{
  "n_layer": 11,
  "d_model": 160,
  "n_head": 5,
  "n_kv_head": 5,
  "head_dim": 64,
  "d_mlp": 640,
  "vocab_size": 2048,
  "activation": "geglu",
  "norm": "rmsnorm",
  "norm_place": "pre",
  "norm_eps": 1e-05,
  "positions": "learned+rope",
  "rope_base": 10000.0,
  "rope_fraction": 1.0,
  "qk_norm": false,
  "attn_scale": 0.125,
  "bias": "none",
  "tie_embeddings": true,
  "parallel_block": false,
  "init": "uniform",
  "init_std_qkv": 0.0149,
  "init_std_o": 0.0,
  "init_std_up": 0.0149,
  "init_std_down": 0.0,
  "optimizer": "muon_variant",
  "lr": 0.00608,
  "lr_mult_o": 1.5,
  "lr_mult_up": 0.719,
  "beta1": 0.9,
  "lr_head": 0.00392,
  "grad_clip": 0.5,
  "warmup_steps": 200,
  "schedule": "wsd",
  "decay_fraction": 0.597,
  "decay_shape": "sqrt",
  "final_lr_fraction": 0.1,
  "batch_tokens": 8192,
  "seq_len": 512,
  "doc_mask": false,
  "train_tokens": 115500000,
  "steps": 14100,
  "dataset": "wikipedia_en"
}
MLP neurons of a small language model. Each row is named by its layer, matrix (gate and up: input weights) and neuron, and shows model dimensions 0-159. Each number is 500 + 25 x the weight over its row's rms, rounded and kept within 0 to 999. Numbers have three digits each. A neuron's up and down rows have the sign that makes its largest values positive.
Before each neuron's rows, "fires after" lists the tokens most often just before its 100 highest values on Wikipedia text that the model never trained on; "fires on" lists the tokens most often at its 100 highest values on Wikipedia text that the model never trained on.

fires after: " L", " H", " l", " N", "ort", "ons"
fires on: "erv", "og", "her", "if", "ol", "angu"
L3.gate242:508551523505491499534492501501515509529494513501517479462483521508463498508513452523511492514500460474475476536482494498504500505513430500510558481531516471522530504516507487464507563533471523463499476518499482500508522492489525505456488485539485502506527487566533517485508508470468476501468443503497505472475542494519526453530512509518466513499479511466505469419508524492471520511487490516482500492542524497496517522505498492458490513558528463552504507493494496469483466532503492
L3.up242:532548509460475506462540474508507548541473532500523501455477532510432482519485496504490482514494506540532526545514555520500476492522503482497499495506528479525535495525493450497494510542474465479519478514544521515541477511499516506498541490495479496472498506486520501496458508480532497492464452465493527516499498479508491478544501496536496551482437520496519472458522522491477500461493523468497475503502509489485544527537494519462511503522545489516516481514510512482474492538468523

fires after: "vent", "ult", "ruct", "c", "ett"
fires on: "ure", "lement", "ology", "le"
L2.gate94:515480502503494501538504481494527493530499530480545476496486532535499461532477499493471505559524476470480476509501480533500505492475489467499502516487528506499494447496571530512507560504545496475486506525460522498487502483498520486555490497471517474507455473535488469523516484515485508508484507510441517502528467496527479478503492477477559491466525506526546518510532512497489504446495523475487517495471525476459453498521451530500497466516521512517470468474504548522537525484511508
L2.up94:502504489512521492517527505484495468491527541533480522494477481467529502489508498523507481467483480496497476465541423537532506548525488503518482520491526484513524530497526507471516515472533493512480525521510498472534461465532464481516484504505536557534503521514464536502491490486469515511501525510480484527502465489483485520471499523466510492494529498506482447484507525506509490563469491508500495507508447501494509415454514509523516484445494528506468527479437533504523521509516489

fires after: "h", "H", ",", " st", " inst", " wh"
fires on: "e", "at", "el", " while"
L2.gate571:490450499484480477516494510517479502528499487470504539477465508518520535482509508475478479452533524515536466465512524527498518495521474482531507497510491472539511531470490500527526506472497517488499491467524460509511464490497514502462508553507459473498474481492503534501476480509507536544482551524467476520518500473575488508494512495500460467459521531503502519512555475499495518524476504525486536528512515505464491530482493506515533516517492579482514499521476535523529560539492518
L2.up571:488534473520511508494537508472472490529533469505511509509479482524541504470530511495510522458476523492470503488542511457458522516509533434470509471532500437493495509486492496488504516532489480514522484511464500477544476520488513535520513468528532488521496510521542501527509513504510500548479503493464512484477538489474530493506501519517515464466495524521547496500505538539471475528507455441512505517480519531473499447491526518504452505438518479514466505499500488481477502551479474

fires after: " s", " c", "r", "ul", " con", "ur"
fires on: "it", "ens", "act", "s", "ite", "amp"
L5.gate222:509491468480537528506504471424522504498494505521481505512507530473490510517489460482495550540503502468501501489476491522507553498492471479570527539495483536503482501524484459470550522492505521500519518492520488462515483503511481505531489481459510496499505511472477526526487548484511475511477517528483512498515527513512454465489525454515542462526482440492491511491477519517532475517452495500506506509509511505506492517534534536547482493501503497501477449513438536499551509518455490
L5.up222:493500526529488473498494470457550482507481520578472492523494554465465461491480503458459496495517519488507546535515507506495540546502480461549478527493493507527492514520481466450501507526525502501485507493543505504486497532484500502539534494483498499495481456533496515492475538495534483497479481498518509487530471482556473475536523500500517509486466446511522523474513522522487515476498481545516489483511520530508491522515492498533447497472512471483493470498442551479512493524485509

fires after: " do", " he", " g", " al", "e"
fires on: "ar", " not", "ak", "es", "ave", "al"
L2.gate236:527500489510532498520514484505511532464489471512522527518540450524471466521478489506516514473500503477521534456468520494434450533497501491491517537499508551555512519496520546550521449499459470508496535557503491513460491520530475535507506519477493509456522452547513483514500495481477490496485511503512474470510524523509519494498490527511502508492517478541522475504473480510538454514517517520508536542477545479507513513547481532497465466484465531507494516516515489497473506486509510
L2.up236:503509490500466496512561457529499512472494500431478485527502487483532476518509514502533503525507483536513509474487494470505492474467511546536513478518530507490532462471501499493511446537490492523486482507534502514515540525525531514469515494540517507497503506523545484538500538438508529502510524504510461485528484529496502508507476461546531502508508502503545521492495472480517523537499512490565483504512520480517463528495509542491508456487421508489516524513482521473542513520540512

fires after: " B", " R", " A", " w", " r"
fires on: "ad", "g", "od", "ent", "ak", "as"
L5.gate287:477488518536478488515510477509558471514473528471461492497508515487523519523505531491461482450513481485537458478497519489507486478460512486505508441521531503545518475544530470502518511526493544503485471540503493550526450489510516515523519450522517507484460517506436532542490506514532491491477483532508510456531536494510504485521527484481473481511465491545480470515546512516500461541524490477522530480495496475519470544476496485456495469480479518515515502500477519500503498525501488
L5.up287:492499497509483503497499486467524491506473518451495532506511529501481523486516519499482465539459494487496545487508477439528520498438534481465494510467449514511491497484487475464516488486508481429495469469520458520543554463503512492481509499484510500533466528474539506506510486526473520473521478499439482520478496488524499467535475503518497487526496468508527536527513466456482480514508493542460466481504486478474529503473484489494515540497481507447521471531544468500515481520481510

fires after: " Ar", " B", " b", "r", " ar"
fires on: "o", "ch", "th", "k", ",", "ene"
L3.gate491:539485507544513582525493465528522464484498475506503493518470519500452495488510489420519476498515517524495496505468500497509481481506527496471537489463510508484537472529483532492477508474445497497499517445494511480507522465516497481482473474466467507485475505510507502540533551519512531470509506513561531509512473501451520504476484473499530521443481491513533528518495519512488481490515510525477512491522486518498513483526483539499533514459517513488516492471436531495485527466493496
L3.up491:456492492514479469535509530543511467455496472503488526495505482486485505508485491493456521475509470545503496515446525497510534468503478524514498449502495510478518475529485491545479510492491515503477551467496463494511485469423473491544479502515457506536511490484507509453488515500460467519467553521495487497491511514503496475468479470531546490502508518526498501546525514536480582536500478493487473520532494515516480484534489491524522488546528469532479474482486483495507499480485501

fires after: " B", "0", " b", "ud", " ar", " Ar"
fires on: "g", "1", "ud", "an", "N", "ar"
L5.gate629:484454465489497520526473517512498447503539501492520517515541487507550460487472498450485458463463527510559538507487508524497533462474478513531488490510490486502484488496512507471532517532452523518523466493472536471519530529527463451529522504465471476488490477489491515531478547491539484447511468519542469498512523485512541502478494487504470475469481501491475521528472494505448493479532480459518495500522504502481551519494512499530503496507516499456506459487495510519509487495529510
L5.up629:517505511510504471546516461534507460494484481504521548516509486542557487568462522486457512535514544521510534521500516541511423512480486501480532500526472516501497496507521485515536473469501520516500499502514483466502491539444471456485504513517524532455501514473545504483481483494503496454487511499477482496527480471503501498457489498484482448471547521497523526486467507533451499533508483466501526501499469549483493518507471508485517486524492488511511489477509471466519531478502487

fires after: " f", " cont", "0", "3"
fires on: "r", " |", "av", "am"
L2.gate315:463472486527517466500474530527525497515504496507542470481520496520490495511533539538456514514535516492537523507496446491466487543517542494493475456484511520497472484513524508481553532489490464546497531512552511481528493499517517453468518519487463522481523509527480527472464500458514516503514514482512471501452540504539497504477471479514522536493504458520525465503476499498497518479494520460513514534510519514499477558534529495529529473492507482488558480508460481503462485471506516
L2.up315:453492499461518505483501522498518546453509549477532513505486494478520511481468477517501502519499492443513538536507468473478494519507491514505492521535488497479497500532482477514490487492488487538424471478541490488515526490485538486503526534495507533477492503512524519481465497432492474522503522440492497540452511478531499505495500486509555506485506484509526446494473473514523503515496500490517514537533483506478480541498515541515524528479502494484517489507484497531488510400527513

fires after: " c", " disc", "il", "v", " br", "al"
fires on: "over", "ter", "it", "ain", "ing"
L2.gate149:482536541496518489492536466505484511465495469492501476500492541541508553515524517476495486476449496482507525473529460457449515495450552479491492483488495489498517493556510472491502502500528554480470498531506504517479475521543503496509488499491519508520535513537509525502501502490499518516504522517498465506497459541521514440473495509499523481504486525521545503477482467550544499485514497495530486498553476505518522413519491507566522495486499495512505480515506506530494523459504477
L2.up149:490493485532525475483479492504542505526489500503518544525496525488494494473514490513517473498527488493486517456487499521529498490490494486453558475490484460535511522483522505513490502556452518483509539538468457481503530448493447535501527511461514525507491518528497513523506536493525481492502506527516481470544462526524490498496514519557508494474520490487544465508530491485536487503558539515491485509519478475501544504530466478555510476455526539464533513461531507500497477510476509

fires after: "F", "ec", "em", " C", "m", "H"
fires on: " |", "or", "ath", "h", "b"
L3.gate233:531468524536472486500473513527500521493501468527505475526522535533512537495486462551494498499496506514501549519537510492485476471477524502556501479516476469514519529504470506501523532540500555462518508518486496496461540566503477505483526478493504523550446490500495491541481557452462497489507543494532547463522466573496509517495525507513497487519486521482498491486528499534487538520473506519499511509518514501496486469521486524496503491522482481494518475536502495551506479518535500
L3.up233:498520529457514507519506505494547527557519466513469431479507462537536543493468489471484519519478541533506468509484532495473508482542499487506515511531509535485462500554497485477470548472511516534508472469481513510496512482449491467512462501469495528507531520492490491556483527491501451503458495502480510551489479497492513504516487483509489487527465486460530511491503500517501456499512543519483473528531494514524505522516491534464521471541452515477472519505511501499463519493485512

fires after: " S", " ar", " Ar", " F", "1"
fires on: "ch", "est", "r", "very", "9"
L8.gate132:515535521469554514461483528517492476495494515484529488535492498523471508482472439495528516503519507502500518488492474499501492453460470521469514533513444528484470451492522527484473505476472474467533505504542478499479458499495530512530520496468507531533503542513496487490531499500535477506476525515504494488455504496508527535438476495493454482478462504502511482499507526431507520525487469474566474503490465506491510519483527478478534483492501501504493488555494505508485488500553457
L8.up132:526540465465505496511504494492485536494492496464524476475482484505443507522455481486483487482498478507521496525520482501501492498458467468470489537479470498516493464510531509483438541504480484479505494494509527503486508507494490474500546475480524571527479497501505522511510461470496474505497514505463479482490445487509483513453461543504529513506482506521498522517522531460468547463471484537554519520531475484530464467494494475492510511490539503530500454492512475534462459461462494

fires after: " in", " In", " to", "In", " or"
fires on: " ", "c", "s", "t", "fl", "sp"
L3.gate350:491470544478479469465505464471519514492517498445510504535561517517486450520491552500476540475522522451496519501534499506479472531523446521501544509478473509504522543475517485506513509484533510486514501487520497472500478524454521478472485500537477531512505495486535478506502515504498495508453541544528514505478537518521496517558525443525529456499478514473519494502511475535475511509458475512504495478476531501515477479534470473489521506489501501514484528472502494518503455526468536
L3.up350:510521541483480515495493484492513542508508506449474486518509490518491519478460562488495499514486512536527482509499531472489514544504489494502507535496439521532499515501465442489510539455476504471547474484495561513516514508475519508515441507509515473496523513513495487468471457471513505521475501498540491511460545532514475482515463494514518457513527522529500501540470564489526502494474486526480472493486540527519487558474500524519524525499518472507509486478503508474455462489499514

fires after: " tr", " R", " r", " d", " U"
fires on: " sing", "ack", "unn", "anc", "K", "ond"
L2.gate532:519513522492486484520515497537482495508511503491482519512498484488498479509525561442486544554529524467594553538519504501453496472485505551483527482528499508488465516505501525510492473543506497494448533545492526527512486512493522490480506550491533477503504528496512527496495505530480502490523462498501507518504520537477571521496467487501504479525446504494500492537512495508474471492495496510523486462521484478486476520499511488522475512495496516498499523499497440525533483458449481
L2.up532:532511488477471520498485507460474456492532487517533484479488454494526506494540496443522486519489483436495544500483501454538509468487521537543488497465476515472476535514482472475496477493504498518460498531481471553529514509479464490495484515475491488477479544511522510527498487561516479536555469482497499475518529502488532451504474486485530495495437491509491471483509510522508487502489458482513491491481503482490468472508530481526511521483500516465469511508493532533483438482481476

fires after: " N", " n", "N", "4", "et"
fires on: "e", " (", "y", "at", "E"
L3.gate585:538513496540494533491511512484570523460509520501500506481526488504527476505544494500518497460466520548515520534518464497480461477497515590526459466466530517525522507513486529559510516493491502494502546515476533498506491536524494519552482487488478524486486518506487479484514450488529500531487499488538527511490513488495478469518542503498497506525519533477506488470534446507511508468490492513476494504482527525455457506479521459487521465515523512458451500512500494481484495496506534
L3.up585:530529516515529475452463491508499541505523497472486495505463507541518448471485447540513486479449506491496519493502561508521457511509528513490483528516491480500458515501540494544496489529481488520481550492498502509506476517538462488521467517493487502489507506498524483493456490484507488498471524465525516483461474499504466505456498514509458499485477482458477516532557461470474517455497540524498488495474496542499510505480465485490466474472530465495494571478494470512500470502484523

fires after: "pl", "g", " pl", " Mar", "l", " Dec"
fires on: "in", "an", "ay", "k", "o", "ack"
L3.gate590:504515526518480480562531532529498497455449484508493513486527518488496498501513513465510498477512493495508515514525506485523502518527465572502482537549510466524458512506478511481450438496493499526484477460522462475483490483495480479507500530472443518512527476501488491462504518527495519488519523525491509509497510492477533443465510520529482489518510496519492521487520476509475484501505483487492551477457518434515558538525499526515533519479503476449519523516484492508515500471511552
L3.up590:512500523484511553511533474517484509471453504476502486536533552528464495532515518507484474528481544531523511461513480553493478523528488526554507515503509478495496492499544475505466531522523500489513465501529495491522490525483513463470497485503481480472525515467531465490485479499462541533512466494499489431501535499478541511514529504509522490525504536523471459508480540467512434505524479474498539532487490507510531493501498538484470528498524552483516513508466482493508526464499496